Part of a small language model's weights.
Size: 9 layers, 10 heads of 64 (2 for keys and values), MLP 2560 tanh GELU, vocabulary 8192.
Architecture: RMSNorm before each block, biases on query, key and value, attention and MLP in parallel.
MLP neurons of a small language model. Each row is named by its layer, matrix (up: input weights; down: output weights) and neuron, and shows model dimensions 400-495. Each number is 500 + 25 x the weight over its row's rms, rounded and kept within 0 to 999. Numbers have three digits each.
After each neuron's rows, "fires after" lists the tokens most often just before its 100 highest values on Wikipedia text that the model never trained on.

L4.up982:518486509468492499510519445493449534486491530523477528480458526539486471512484492520432506490501479490446480494503506498486535466491522514473513479531525503499486527509482466530474524531529505546485467458449480543516523469476478473462553526510489500486483537513472505517499448482498478494
L4.down982:520486525483549495439482512520508537515480500513502519514525531481529496502505486473514468478503506488485476493480520462466508458510484451486489499501464491525489472458516523483486486519559457499500511518474514470477475523466539500552487475472494532472526472472482491484489530485462440479
fires after: " |", "–", " t"

L4.up1691:478505507421485494506496510514493504501516533497490483465524527511481503493505500515490522464461538538502458543471484517456527535519479508501468496445471522527520446484551509483514465428459508502522526516461552415529517497542498463501524492468511498545502467517517437493498463513512520479
L4.down1691:498517534497479493499490529503504500508530484482491484497509495514505517519528488501505499512501544491522499477513499489529503506530484480508547517468447465498490533508467489499478514477501479528477521493500489517480475492502488537445475502515513492535474504503492514505464509447467518480
fires after: "=", " ="

L4.up977:532493493503486535487509463524434517478465533534490458482473524531524475513464526515494520515492476488494489523528494513505510546469477479511524535504464534493516485539511504498484498492456516541474500505482510469502500486531493449516535467523534462517498431516545480484518499497498472501
L4.down977:480499494507479525456496476476499480503486488497505497480492487511530506501479519516518495480506488512471487468491486501531488501508475503499535490510496507537516530486485541499475539523506476494517507521483507525495447482511513485515556502517510509528522514522535526495509471529533539497
fires after: "=", " =", "\n\n", "\""

L4.up1524:468479535438466508472497474464481492469528538516521476542500504512518468519516490505504509521485490468491521495525480514509504505461504494513488522512470474497506543463518473504497490518518482522507499504508531479503527462488485482524491474489508498490524523534550515473520497550514457514
L4.down1524:518493520492501488535502508493503519526493488484502503488507516501472493483501504526512488519489511488530520484511516519467497464522477485506526521476502539482519504518486498453519489459475466474475494513484485487520480511494479510521479525516485522511538485495504487478502510493476490523
fires after: "=", " ="

L4.up1595:494482487481453508504556502470463478503501487526476496456526509503526483497479495516523510523518475469508535505492484481495483499450461516487522539544495502459468508496469492486525513487473529494565555493469547523498466474495495478503512524511526496476487462475492521524528469492533537520
L4.down1595:474468469562504524545495492515505473486455522479473488462550475505499494513483474481456537493498513513527523463501498501450564541509511481471488511523513454445543487487504507485508493497504523501495504519512528520517533487481551490504474458576490519486487508487497508503464480477497479524
fires after: "=", " ="

L4.up238:473488514485506515484508444471490477501477559491508523536506521468551506477526505518495482460505510502506523508481434510494523546479457517539473477491497530508510513492513528515497477447525506517487513486477512493532524519464457464544495480482517515513514470533547509524502495527516548488
L4.down238:501503494474524492524545508519509516520506492489477460471475504475507449478518533480492516523510482525551477489486542511473489528489527482486488539508472489523520513463491509495525486496481533484458479511475460482448470502560514555491497489478528558523514541491443490469520472522497499497
fires after: "=", " ="

L4.up2156:468492519485501518490551494531503455474493539421492495489530504463473521472453477491504507531505481506504488542585521468496484499499477490501515512487495495532498512462534501518516467523484524471491528472500523484490495527528469446510463520471486483494527480543476493525514515458505533488
L4.down2156:520474465528501454478489468486538519524515529490466521524501503445503522478518488539500471459501547520492447511475528495489486494488475527505497484502497516499472472476557498506467516505507506489457507506512490466526500449477490503520495485518464473487482536518457496486487477537474509496
fires after: " |", " —"

L4.up1665:519513507483493442521524497496501479548501463455491473475509568458481487463510458509501507487499492480496481504478510507442483523488484505491541500510527529475532529455541492486489531538487527488491501507516507528549468534521469519548470483521488507493526444490507486522488479513492464468
L4.down1665:490512503545480502491510533517493503497519488536500529530494495478482548495482455531509503516459476523518516503448478492515533545513511490473484503538520480474507560498523521476499523516523512522496506510491492498464513494505487523454498523526478469495513508509472535498518521473499551479
fires after: "-", "|", " La", "tle", "Bar", " to"

L4.up1933:482517495464522519496471482473477462510465483521464524513537513514458487513519499555483515480537522481517543512513491491481516489493459512481513532489466514514487514498513440463492499502527470532474500490471528513482539498582456449540512460490500504509550436482534502532477488525544504492
L4.down1933:480483529495511486479482516499472499480525485511463502499455494472550514519496471508513487489506492499481454506496466495495498464517525468500532536500504512514535558500464498545500512484489534500529522527516526488495496505479503496510470502510473483493526471498490498544474450544504537507
fires after: "=", " ="

L4.up447:538477477508509535507504485526477490470504500492483499501499534521509504539511463552478527519528467453474484510491495501450478484494485522508466558507480495547493505505489461466532480463495524540508531530473502510456546508508465463551525513510533465512533483503488552506506471518520458483
L4.down447:519472492507473536482541505515486486484497497500489497511471518512499493496486504511471495544525490501472499510484512466466489468506530527503482532506483494506490514546505489473492498505507506500535528478495481516516488501484507496517494495493473508512463455511492525510501499491535493493
fires after: "=", " ="

L4.up2421:474494500458526489548542466493473500505503494470485464502525522500500501493527520519482540470499495462538487499507473515514528505496480532496487474503463500492499546537530528511467484488519467529519501492503517515515495478518454454509529487461563472463495468516515515481490484492486513514
L4.down2421:499474497514501511499466496519475507531502544484477472488521489453532487522490479499481526496461536532505468538483485464515489509493508484542497499518531482522488501515497490480467481497482517493497521486478488479504475486506521500467505443471473528529537490514486466484506521512502493525
fires after: "=", " ="

L4.up901:498510452440514507460520474485511547544508473499453484456500528539522554514495514509531521484530484495501479512503485478475509510497471494460484522470481472528479504487551510511513527513496495474522484507493452508493529449494517493505477515487446522533533486507467484486519491478530486484
L4.down901:483495497568463531550499500499525510519471506500467560537497451481526519517512527499470528467477529505501495534528474475484531552470489546487540485518511491506539480527520528488491476495508520457532474504484503474491472536497530476486505496497488491486545511521475482509504526464500509540
fires after: "-", "pp", "  ", "gen"

L4.up1988:499464506448481509484507525466482480505494497501524450500502504515480470508518484534468538522489506461483494513452457531477515501479448483503486520494494531492491529507476465479489472487493491503488511538490550519513509497524512503515494522498494491543472464547526446481467542470507515512
L4.down1988:507541504467543493516495508517501531477522505491487501506494511485530497505505519486532479513503524510492512488549533511477532537478497502505512524512523478505508479512501498516504497520522514509496494493527477469492481502505495514510509498504514446499492514473478512473535482537510487502
fires after: "=", " ="

L4.up2408:480490488500498565507485488469521481543460512483478489455444473534491503540490475478465501517509492517488517505516502517527486499494498504531501515493478487530500505514467483517459469486489487484494458514464505465480518518495496506495528502531504500530474487497490488530512522526526499478
L4.down2408:488500506500501496488460495484489506473536459506477514457503522468514458517506515536515519462561483479515481483496467502487544503488521458511494495469468523491485506556488487486524470460486498523468533484555507506537486505488512483525518554480501507462460497513535499531472474445515491513
fires after: "=", " =", "Results"

L4.up531:526453505508526487553497507498508515546502549443545482488483500496498477515528533546472548455487483496504537499470463512464495539494477516490529486481476516490486503500534459480542479468490548497507509493513518516479527538486467526473543479490489422517543503509486495491529523476509486521
L4.down531:436523547507463529491528473451496507513491491460550527495493446485508518515539481501487534519482524506495478491458477461481501485506510520490498509530473483480503455503497498502488491530519489488519466509499516511494540473537512523475508479523464502479499528527531526499484486505466488564
fires after: "-", "|", " |"

L4.up698:504558498498470527519530512495517487514543484497511470491483491498468469501504518543525543501512479433510500486493514487509537515505451493523469515512492516450521525496502491508510476493440495513498500509492488491529453510520488493519517500532522516568464434518471499464491522476504540505
L4.down698:485490477479479469517513502508502502524465508473467528475511469482510486522493461517495522499514469510516509531452474505472525489506507510506513519520511498515467499470490524490496487515492491505469512476513526489480507500507518511494545483521508461536566487497503518539498510511473492477
fires after: "=", "\n\n", " ="

L4.up579:503501488505468519524524528462495483469513534515535500523495499488503479531526478479491478455478469474523553526514513530470468492505522514485531557516478490485504504441472476518502475495496513542496512500527556488502547495525498484498538506539460460519507451511500492492514475487519497528
L4.down579:520508517488507511521498501486513528470455515492503490502480447544519473498517516536479495485541449495514481497478473548465522461486516510493499549519488474483474480504519494491502461495511507543489505557522552525472477486491503510487505506531473532475516528532549505488493518489511497555
fires after: "-"

L4.up1101:490497490449527536510515454458487516445496506550474492506523522508496489516519477526504519510575495523503516492499514472446494501493467498527474484522468497514485493501445456495486505487457502509552503540498484517499504474469491485547498509490528470544473431478494515516520500542497467538
L4.down1101:483506508532496490511457510491448487531519454505517488480550491510528530506509511530485513487514497533517511491517518459500530474526499515488511500534469497502526511508529495482488479512483508520516490506504497517486494486569524457507475517471487510481529501510514473490520522502504521444
fires after: "=", " ="

L4.up2370:537507537495497491496483518481513528514524435501528527496516518484466499468463455527499535496517465517487512509492535495508548504456490455507499493506535494491477516507532484491501498535463477519500517498487514555543505505473460497528511498515494531446496494524497469506545524435526450489
L4.down2370:519472500514541480474481494493535488514554524542498473501490533506528486534509501538521501466545521525504488466476534516475482474482463486512519494501492485529505533517512492486522461481498538478530525463486487502533518528507504484525503481535519526501524493507517474468492506540469489519
fires after: "."

L4.up1903:470507493516457495494543512482494508518514479499509463501525538505525456504466492497493518469520505478493548540524470502468498509520485521461469489504494501479510507505487452482536512437513491492515505482502510527524490533488463499500503476535497488522504440533552513471499520547525494483
L4.down1903:498452509528486475508491491520534497472472505507541498473470473537471515487510512505463493510482461505530483499480474469523490501495514510476450537503493473509477535500496503482519493512530506486501543450469510493500502479476488478501503508517497504514514510537481510491483483496493513519
fires after: "=", " ="

L4.up438:547509486474474513515512522494482486504507538497453481511534496477501475551523480504547514500516491532525466505459477463488527504508465491497467531523465489537506534512463513516509477479479526508504502532483530480456500507508529494524533510515520485516483461514514508531492509495542517507
L4.down438:460487523528475520497509496481519461495547500498518493527526499506529484496508508529510511514485522507469465494547473517507497522509520504466525502492491492530489482486490479491481538484502501495499472475489522544462490490505488468498495465517516509485489540492478519495479504449505523509
fires after: "=", " ="

L4.up2123:485492480511503463464497469477511503477524500542487488495473500467508462532518469510501516503471462530527495477552552485526548492498462456525510487484487526490458529492486491511500523494455492505520515535499475511490464458494536535498525479503498515519497445479491524509478532554550525500
L4.down2123:499529509488465502536481474521519511543513485512483467537534531465470534486482516507466486526467528438507490547489525469485478504483467464452513492508495491519512477485508490509493488482543506486487539491514540510521523479501548503517476512528487494518473500491476454533510480511519527544
fires after: " =", "=", "\n\n", " |", " listing", " as"

L4.up1287:507492462489454482500517497528469528516516499515507503497526493499472465465492538510487504533523493487524515463549517494489542511523556523514525519501486524477511536476478519529511532514504493490502478541493537488474474508539500487492540504471488518504517489473497517499509506489519491469
L4.down1287:500541499478472514487504486483521522519509511505515521515508511472517519509497512474544517475446482512523437503462517526493502526510492511500490514482508503495502489502501447552447456482503478469485492513500512509482526489530459504534497475470507519488462552483446489539497504484489545494
fires after: "|", " ne", " conce"

L4.up2223:481435539470496506499533525503528504494516500507490476465475465472480520479470482533513514506485515456493492550531487520503454453492538519494496556512526514525471481514524466508514508505500464447480466490504501451462534459493523448470488542458531474477524524495503511435508543495513517510
L4.down2223:504491468544506491461501525501514493509481507498546510502507551517510486521558519522472514508523469440457508477503508517496509530465512480530485487503478511452496495486484552462484527507507536519467530520517481466540523502524512524551500479517518547520456496490487503511503475492488453478
fires after: " 1", " 2", "|", " |", " 3", " 0"

L4.up205:549497497473449513508506493499516507501510535504474515518500539513535502490494528483445491471468474516510517497511490481476486502531524555530484545483445484501468507446496475473487513496508491533496507516511519510518493496454461460529486489497462467500506468548509473488509493433504448522
L4.down205:475521512487519497512463488497467509523479511480507508473503507516483486493569515485511531460508454520529480501530485565490509500502498486509544509519498546453494482462494500509480505517512491533549480488527506498509531536499504555463501486561508490487472463506508490514543476532511502458
fires after: "-", " MS", "ub", " US", ")"

L4.up358:517503508485476519508535499481475497508499518475551516483529516496488531520484562536499514488483486505497503485540485465492501519499525466536483526487501472515464502455519472520535475515486517557487547552497507500488470515487543449527485491534496469515516523502517496494480498478576514496
L4.down358:485487480530499484473488496503504467488471523522461465509490520490490511501495469463480467507531502498523501515451500483513470506467501530505510475506493512511521499494510465502487498444448453469532472461504542534497475463492470513489507495527494467500521486463497509467482505506485539504
fires after: "=", " =", "\"", "."

L4.up1189:531499506441506516489477489513462472487514533489494498470504543522526468501549494522502504514494428481508505545542491496472519493544478488498499505567458502527447518521511463508494473490540519530500525516494491531463536514486479508522525512545523464520509484491517493476489454529513518505
L4.down1189:472477490514528526507501467518504453499500508450491512504452523512507473517455448509501526507565495440487501516466469497477482511502476481502532532505487537498492473474483503450432457503516498519469490458482509495513478475474472487469541508503520488522506454491497570502510477486477455510
fires after: "=", " =", "\"", "s"